config.toml
hidden_size = 384
num_attention_heads = 12
norm_place = "pre"
init_std_up = 0.0161
init_std_down = 0.0
max_grad_norm = 1.0
decay_fraction = 0.256
decay_shape = "linear"
doc_mask = true
MLP neurons of a small language model. Each row is named by its layer, matrix (down: output weights) and neuron, and shows model dimensions 288-383. Each number is 128 + 24 x the weight over its row's rms, rounded and kept within 0 to 255. A neuron's up and down rows have the sign that makes its largest values positive.
A block is one neuron, or neurons of one layer that tend to fire together. After each block is what it responds to, as a language model described it from the Wikipedia text at the highest values.

L6.down127 [133 153 126 121 134 111 151 113 146 131 158 172  85 168 156 120  99 174 148 134  96 172 119  85 121 134  86 113 115 116 150 146 156  75 116 128 106 151  79 133 168 131  88 115  85 162 138 156  84 115 148 143 151 121 116 121 158  85  90 100  95 101 151 150 107  74  98 126 107 134 124 117 145  98 142 144 150 149 152 138 118 122  95 107 119 129 124 102 115 164 161 124 146 155 171 131]
L6.down200 [156 118 114 126 136 154 134  86 160 134 139 161 136 116 107  84 160 122  87 122 138 123  96 110 131 134 150 142 110 108 155 152 145 118 143 137 132 161 124 182 138 138 167 143 119 105 128 165 136 165  95 128 142 144 120  84 113  97 123 134 119 171 166  79 141 142 127 122 127 119 114 124 114 150 140 127 108 144 167 127 141 119 117  72 117 120 118  89 104 100 171 124 134 133 122 111]
L6.down1013 [ 90 114 132 162 150  94  92 136 141 124  98  82 130  84 134 168 142 168 109 103  99 144 134  86 135 147 145 152 119  98  94 117 142 173  87 130 116 126 125 110 160 130 116  91  85 194 160 134 120 102 165 146  97 141 117 101 129  97 142 130 159 124 100 136 167  90 127 139  82 138 118 105 151 158 132 119 142 133 136 175 133 114 119 140  89 117 152 143 132 139  94 155  90 107 140  85]
L6.down1065 [143 153 141 114 166 106 122 119 120 126 124 131 144 169 121 124 117 135 111 128 124 103 156 185 105 189 121 119 120 129 115 155 132  89 177 140 113 156  94 137 170 149 122  73 182 112  94  92 129 150 132  83 122 113  84 127 105 125 133 178  63 158 133 122  99 174 127 111 170 132 142 145 128 141 128 133 101 106  77 137 117 170  93 107 120 170 181 139 148 148 102 105  95 118 122 171]
L6.down1160 [132 111 146 125  99 103  91 133 137 103 120 115 120 126 159 143 132 135 143 122 111 101 121 115 169 174 127 146 118 153 124 122 150 145 108 141 119 133 149 145 174 131 117 177  87 133 106  70 144 114 103 165 119 131 127 114 144 142 133 135 127 169 143  94 134 162 153  84 140 121 140 131 151 138  96 117 143 117 119 114  94 128 110 130 111 142 110 184 126 135 121 118 122 163 127 112]
L6.down1287 [142 147 137 125 119 112 138 140 111 131  97 154 133 100 158 112 172 136 140 143 125 113 135 134 158 211 121 142 147 129 153 153 120 122 124 103 129 127 106 144 140 125 108 165 122 113 141 162 109 167 139 169 146  93 151 116 134 112  95 129 110 131 134 138  89  83 133 120 145 133  91 109 138 141 143 136 132 145 114 120 118 138 127 128 162 121 136 130 105 141 176 111 143  85 116 106]
L6.down1686 [171 152 113 170 163 119 137 148 144 151 128 127 129 140 106  64 143 127 112 138 119 147 192 143 103 147 178 135 143 131 150  92 108 127 106 106 144 109 107  84  98 147 140 163 131 157 100 107 105 162 144 143 125 176 101 147 174  70 107  76 114 114 113 155 170 159 163 121 124  95 109 162 106 129 137 156 116 117 109 112 115  97 123 141  90  86 123 109 105 149 114 104 165  96 160 108]
L6.down1923 [159  99  96 124 164 138 121 124  86 125 182 138  85 162 134 108  92 106 123 115  97 112 127 141 106 106 120 133  83 119 113 137 147 116 123 133 112 120 152 129 143 100 143 138 143 119 153 116 127 136 105 110 113 115 135 140  97 134 153 128 127 150 111 133 133 168 148 134 123  85 152 142 126 144 151 118 130 110 109 135 153 133 117 136 149  85 114 163 123 171 126  98 134 128 111 123]
Description: Word-completing noun suffixes. Final pieces that finish multi-token words, mostly abstract nouns, such as -ing, -ation, -ment, -uction (restructuring, reconciliation, construction), often followed by of.

L5.down309 [123 120  96 146 128 139 110 137 152 130  90 125 105 110 153 133 108 114 102  88 109  86 133 128 121 124 156 131  90 110 115 114 114 115 127  83 127 111 128 107 135 125 148 143 101 114  94  99 108 160 123 184 122 110 126 107 154 109 132 116 112 139 124  93 137 132 122 135 113 152 132 127 159 126 134 132 138  94 149 122 103 127 143 149 171 111 161 142 129 155 171 115 100 149 159 125]
L5.down316 [113 128 109 127 120  97 141  67 119 134 142 147  93 135 138 134 114 128 172  98 138 131 113 165 145 129 148 133 101 115 140 169 143 148 125  79 111 119 101 131 133 106  75 113  81 129  96 131 139 129  94  93 130 131 118 126 137  89 131 106 111 132 149 110 165 138 168 150 116 159 133 139 115 119 150 137  95 143 161 117 154 159 131 161  94 101 105 110 122  89 128 139 130 129 163 114]
L5.down711 [136 157 111 129 134  91 142 137 113 142 148 107 166 129 119  76 130 115 133 207 141 122 133 104 117 110 127 107 120 129 138 123 108 136  93 168 123 151 141 114  91 136 115  88 144 188 132 161 148 104 110 119 141 142 123  91 143 113 124 108 102 150 127 146 136 117 121 183 107 118 123 127 151 135 168 127 102 121  63 132 141 115 141 114 116 151 136 147 122 143 127 131 108 151 136 120]
L5.down1178 [128 129 105 103 140 150 163 135 140 142 142  96 119 121 100 105 113 120 108 104 159 124 166 163 141  93 118 115 110 178 157  72 100 137 120 156 126 130 146 158 131 124  72 166  84 127 136 160 119 136 132 136 138 104 153 152 110 149 166  99 106 161 129 151  99 133 110 108 127 134  65 122 122 135 156  73 108 110 119 114 121 145 123 134 144 133 153 103 170 145 160 118 120 138 183 132]
L5.down1329 [161 145 122 124 116 105  99 119 137 142 151 109 120 158 130  75 135 142 126  95 131 200  82 101 111 122 147  86  69 105 108  93 110 105 142 135 132 150 110 105 107 119  93 151 115 138 117  77 134  66 132 143 128 121 122 132 123 141 140  96  95 167 139 137 125 146 143 119 135 113  83 114  87 162 156 101 123  94 164 112 131 116 122 160 103 119 135 125 141 146 131 118 153 120 200  91]
L5.down1538 [132 124 106 142 117 135 150  81 114 160 161 148 136 111 106 106 158  77 131 108 166 128 139 154 123 141 116 117 188 128 113 130 131 122 109  93 105 139 147 144 103 108 128 151 111 112 130  89 109 140 116 155 152 134 139  89 138  90 133 110 134 117 120 113 115 137 117 107  97 129 116 158 113 199 120 115 156 148 145  88 130 178 124 127 115 142 201 151 144 121 100 120 127  83 155  77]
L5.down1855 [134 102 174 154  81 163 118 114 110  88 105 103 109 121 131 119 111  94 164 129 156 126 135 177 148 161 130 141 158 131 151 107 143 104 108 115 104 151 102 132 131 146 118 179  85 140 119 182 116  91 159 147 139 119 152 116 125 133 135 112 112 141 130 125 116 107 150 118 132 112 100 139 118  75 133 139 127 142 125 121 138 141 114 169 118 114 141 144 158 147 119 105 129 147 154 145]
L5.down2023 [117 121  81 167  89 112 118 135 111 141 137 111 123 112 162 111 121 111 143 111 151  98 122 212 120 122 142 142 114 121 142 161 110 110 148 144 150  77 142 127 156 141 138  86 128 124  66 139 101 142 125 142 118 153 117 102 145 112 141 157 123 167 119 129 115 136 132 159 137 144 138 153 123 146 119 115 124 128 143 109 100 141 128 105 128 117 125 144 149 155 155 118 101 160 134 137]
Description: Abstract noun suffixes. Final word-piece suffixes that complete abstract nouns split across tokens, such as -ation, -ial, -ity, -ment, -ection: amalgamation, financial, responsibility.

L6.down3 [159 141 168 107 131 149 143 159 159  67 183 134 125 131 103 124 122 137 184  86 152 136 127 152 127  85 143 128 162 178 151 115  88 146 138 136 163 124 121 102 134 148 161 142 152 114 124 137  94 121 105  86 119 145 159 108 135 100 117 133 130 109 108 105 197  82 134 184 127 160 144 123 139 144 129 182 114 101 161 147 158  95  99 174 125 149 163 141 119 101 141 130 131 170 136 103]
L6.down232 [151 146 114 103 103 176  98 133 150 116 102 127  87 177 131 105  72 117 122 133 112 139 115 147  98 111 121 113 152 109  83 129 103 131 144 144 130 130 117 126  96 160 191 134 167 159 107 168 118 144 107 157 149 144 134 154 111 112  67 115  74 130 140 104 132 152 121  91 106 112 103 129  98 136 121 143 124  84 161 106 136 134 124 148 164 115 159 119 148 151 130 143 166 157 133 135]
L6.down446 [120 142 119 185 152 129 151 101 115 115 109 124 136 128 161 122 135 119 135 101 134 122 129 135 143 118 132 146 128 120 103 119 138 142 107 146 140 166 114 133 111 130 147 123  82 139  94 118 115 140 138 152 146 162 124 168 150 136 125 106 120 114 108 151 107 169 104 162 133 133 140 153 131 124 107 119  92 110 109 146 113 138  65 107 105 174 104 125  93 144 145  84 135 126 162 135]
L6.down546 [129 178 140 119 119 131 122  87 122 122 177 126 149 152 136 155 144 125 159 120 140 144 136 101 107 113 123 118 135 107 153 125 117 127 130 142 104 140 160 102  71 119 101  98 130 150 138 115 120  90 175 157 159 142 139 187 114 123 172 148 146 146 159 161 164 139 127 119 178 103 153 138 103 134 158 111 119 129 105 120 130 141 117 153 126 112 163 141 155 128 158 122 109 122 119 149]
L6.down1831 [186 110 120 109 110 105  98 160 125 125 107 114 128 123  91 115 111 155 104 117 170 174 125  98 121 105 101 131 101 104 100 119 125 144 102 131 131 140 129 105 138 122  83 103 196 123 146 138 115 156 128 102 117 113 120 141 131 118 100 139 123 117 129 134 139 184  97  96 132 109 115 135 148 126 154 128  96 131 135 148 141 125 127 115 186  89 129 116 159 127 161 164 133  89  96 105]
L6.down1834 [154 120 114 138 115 185 136 116 141 131 195 114 156 134  74 129 114 133 110 113 164 143 119 112 158 181 148 119 108 114 153 109 118 153  96 130  88 131 130 134 141 133 120 115  95 100  59  76 131 105 143 110 110 112 106  83 143 115 110 117 166 141 135 141 132  83 111 119 166 139 132 163 121  63  77 129 134 149 130 205 119  89  99 174 103  97 117 125 115 154 122 137 139  92 104 170]
L6.down1882 [167 127 107 110 123 152 114 121 138 190 149 146 125 136  80 108 127 127 147 157 111 121 132 145 149 119 128 112 123 139 183 122 130 123  88 132 135 132 138 127 123 139 158 115 101 152 115 148 117 136 163 133 130  89 121  95 161 169 114 147 112 118 142 126 127  75 146 110 132 154  95 143 153 147 137 156 130 115 125 146 143 132 134 145  93 143 149 123 125 136 152 101 148 115 143 136]
L6.down1991 [ 67 106 112 112 117 173 138 115 118 129 104 144 159 151 145 137 140 140  96 103 147 142 148 168 157 117 131 156 129 132 132 130 192 134 120  98  79 153 138 141 127 144 109 100 128 149 134 126 102 152 117 155 157 119 142 125 145 112 118 143 104 110 155 145 151 110 136 150 121 145 153 152 144 114 131 112 111  98 133 106  99  95 151  99 102 156 131  96 107 130 101  98 147 110 163 128]
Description: Mid-word continuation fragments. Short subword pieces completing a word after its opening fragment, especially "en" in sc-enes, also sc-ores, g-orges, endosc-opic, att-empt.

L7.down1067 [147 115 101 146 130 178  87 116 142 154 160 114 133 152 136 167 132 142 134 108 120 135 160 125 126 131 152  90 130 122 125 116 140 121 131 130 165 117  93 114 169 153 115 113  96 105 138 161 127 179 141 103 147  80 123 110 134  95 152 123 123 142 144 127 144 164 100 149 103 156 138 150 113 146 118 147 103 134 125 129 113 159  77 138 127 121 135 148 149  72 109 158 113 133 151 119]
Description: Infobox field labels. Final token of a field name just before its colon in Wikipedia infobox lines starting with "- ", e.g. Molar mass, Postal code, Density; also section headers like Personal life.

L7.down1964 [131 105 121 131 123 162 121 159 157  89 173 115 166 164 115 163 114 152 126 130 124 126 126 109  67 122 150 133 128 125 106 132 136 127 136 136 128 113 127  78 103 115  94 156 124 147 160 133 165  94 136 131 159 137 124 111 109 116 125 167 109 147 116 152 171 125 167  91 172 122  66 130 110 135 100 111  97 119 136 131 130 123 109 114 104 150  88 109 147 145 132 114 139 143 168 112]
Description: Area units in infoboxes. Unit tokens in geographic infobox area and density figures (km before ², sq in sq mi), plus census "housing"/"household", place-name word pieces, and his/of.

L7.down1294 [114 104 150 120 101 139 160 132 167 155  98  98  66 110 146 150 104 131 163 106 179 149 157 139 159 125 135 134 135 129 126 112 125 114 110 127  88 131 101 104  80 128 121 129 135 121 139 171 154 103 118 122 111 116 107 107  93 118 154 103 132 122 155 103  83 111 123 104 118  88 113  91 142 104 144 113 123 164 143 153 123 114 106 130 156 113 104 179 161 169 160 103  94 129 121 147]
Description: Predictable word completions. Final pieces that complete a highly predictable word or set phrase, like possess-ion, Basebal-l, rock 'n' r-oll, World War II, and UTC offsets (CDT).

L6.down28 [ 85 163 142 108 149 137 149 135 159 153 146 138 115 154 116 160 155 154  92 142 143 108 119 114 142 114 122 180 121  92 121 138 109 128 160 123  59 127 144 179 130 115 138 132  89 154 145 141 117 123 121 169  73  98 143 163 163 129 123 104 116 135 132 157 138 133 144 148 167 171 131 109 134 135 119 119 129  91 115 119 130  95 116  84 128  91  87 126 114 145  99 155 119 116 134 127]
L6.down144 [121 140 167 123 107  95 132 143 172 103 108 142 136 107 116 152 148 174 128 143 117 129  97 134 104 116  96 109 148 117 145 111 130 114 110 156 174 138 142 166 152 143 101 147 161 146 122 131 126 114 144  82 118 165  99 133  94 138 122 123 123 127 141 119 132 108  95 147 123 129 139 106 132 169 124 123 105 128  95 110 150  86 103 144  95 130 136 133  77  90  75 147 178 140 158 136]
L6.down411 [129 103 124 139 142 165 109  91 127 155 133 113 146 107  83 135 125 142 106 117 144 124 136 124 134 129 157 104 148  87 137 111 166 123 115 126 153 179 196 166 131 140 161 105 148 119 120 130  97 107 106 148 111 109 136 139 155 142 129 106 116 113 131 174 139 136 112 148  95 168 143 139 107 139 123 138 158 182 102 143 138  93 125 143 131 147  76  98 127 125 107 150 123 147 110 142]
L6.down1023 [151 101 110 118 118 128 140 111 148  66 124 106 120 123 133 153 116  84 119 113  92  83  83 161 101 130 164 149 141 137 122 141 161  87 163 132 184 112 153 151 131 131 140  89 107 128 129 126 143 121 137  77 109 133 137  85 122 157 102 107 147 125 139 151 103 124 172 154 140 132 130 118 178 142 154 135 104 115 159 137 137 124 155 102 124 122  96 113 148  83 138 143 104 149 135 133]
L6.down1212 [122  70 115 142 155 135 135 134 107 138 127 113 106  90  92 141 170 106 119 115 111 124 149 128 118 136 159 113 129 136 123 141 131 121 110  86 113 131 103 105  94 143 145 158 132 151 135 129 106  67 150 124 111  98 127 111 109 148 109 129 178 155 119 149 140  89 107 123 141 113 131 156  82 101 159 117 155 106 133 150 140 168 162  99 108  70 147 169 121  82 157 120 148 134 123 130]
L6.down1386 [102 160 173 140 156 144 116 136 120 140  86 141 137 125 123 150 181 155 152 108 124 194 127 165 168 116 137 139 133 125 194 147 109 115  77 145 103 128 140  67 159 133 118 131 139 137 130  93 139  64 122 137 138 132 123 157 114 119 130 130 120 143 138 168 113 126 151 147 121 147 122 101 141 143 121  94  96 147 140 167 114 130  96 179 162 153 114 191 128  96 102 161  99 106 122 117]
L6.down1846 [181 172 122 111 156 133 137 137 117 123 120 117 110 144 110 116 162 141 109 112 117 136  90 132 101 153 132 130 138 149 142 172 103 106 144 131 144 138  87 103 102 140 135 161 151 155 132 162 107 131 121 133 126 100 153 157 150 148 114 165 114 101 154 130 137 114 105 146 144  82 177 171 121 137 142 134 126 115 184 117 116 111 129 127 153 123 152 150 128 140 155 148  93 132 130 118]
L6.down1868 [ 99 124 134 136 122 100 150 155 166  81 126 144 148 121 192 154 123  85 180 119 138 107 113 134 133  89 123 150 122  75 107 110 101  93 140 130  83 122 105 168 126 124  78 112 154 134 144 111 115 138 148 144 118 122 142 104 156  68 102 148 132 158 133 116 113 164  94  89 109 127 152  68 158 154 157  96  95 155  78 127 116 152 185 103 107 109 111 177 124 113 150 153 137 108 143 112]
Description: Structured-record field breaks. Line breaks and opening parentheses at field boundaries in infoboxes, match records and tables, e.g. the newline after a match date, the parenthesis before CEST.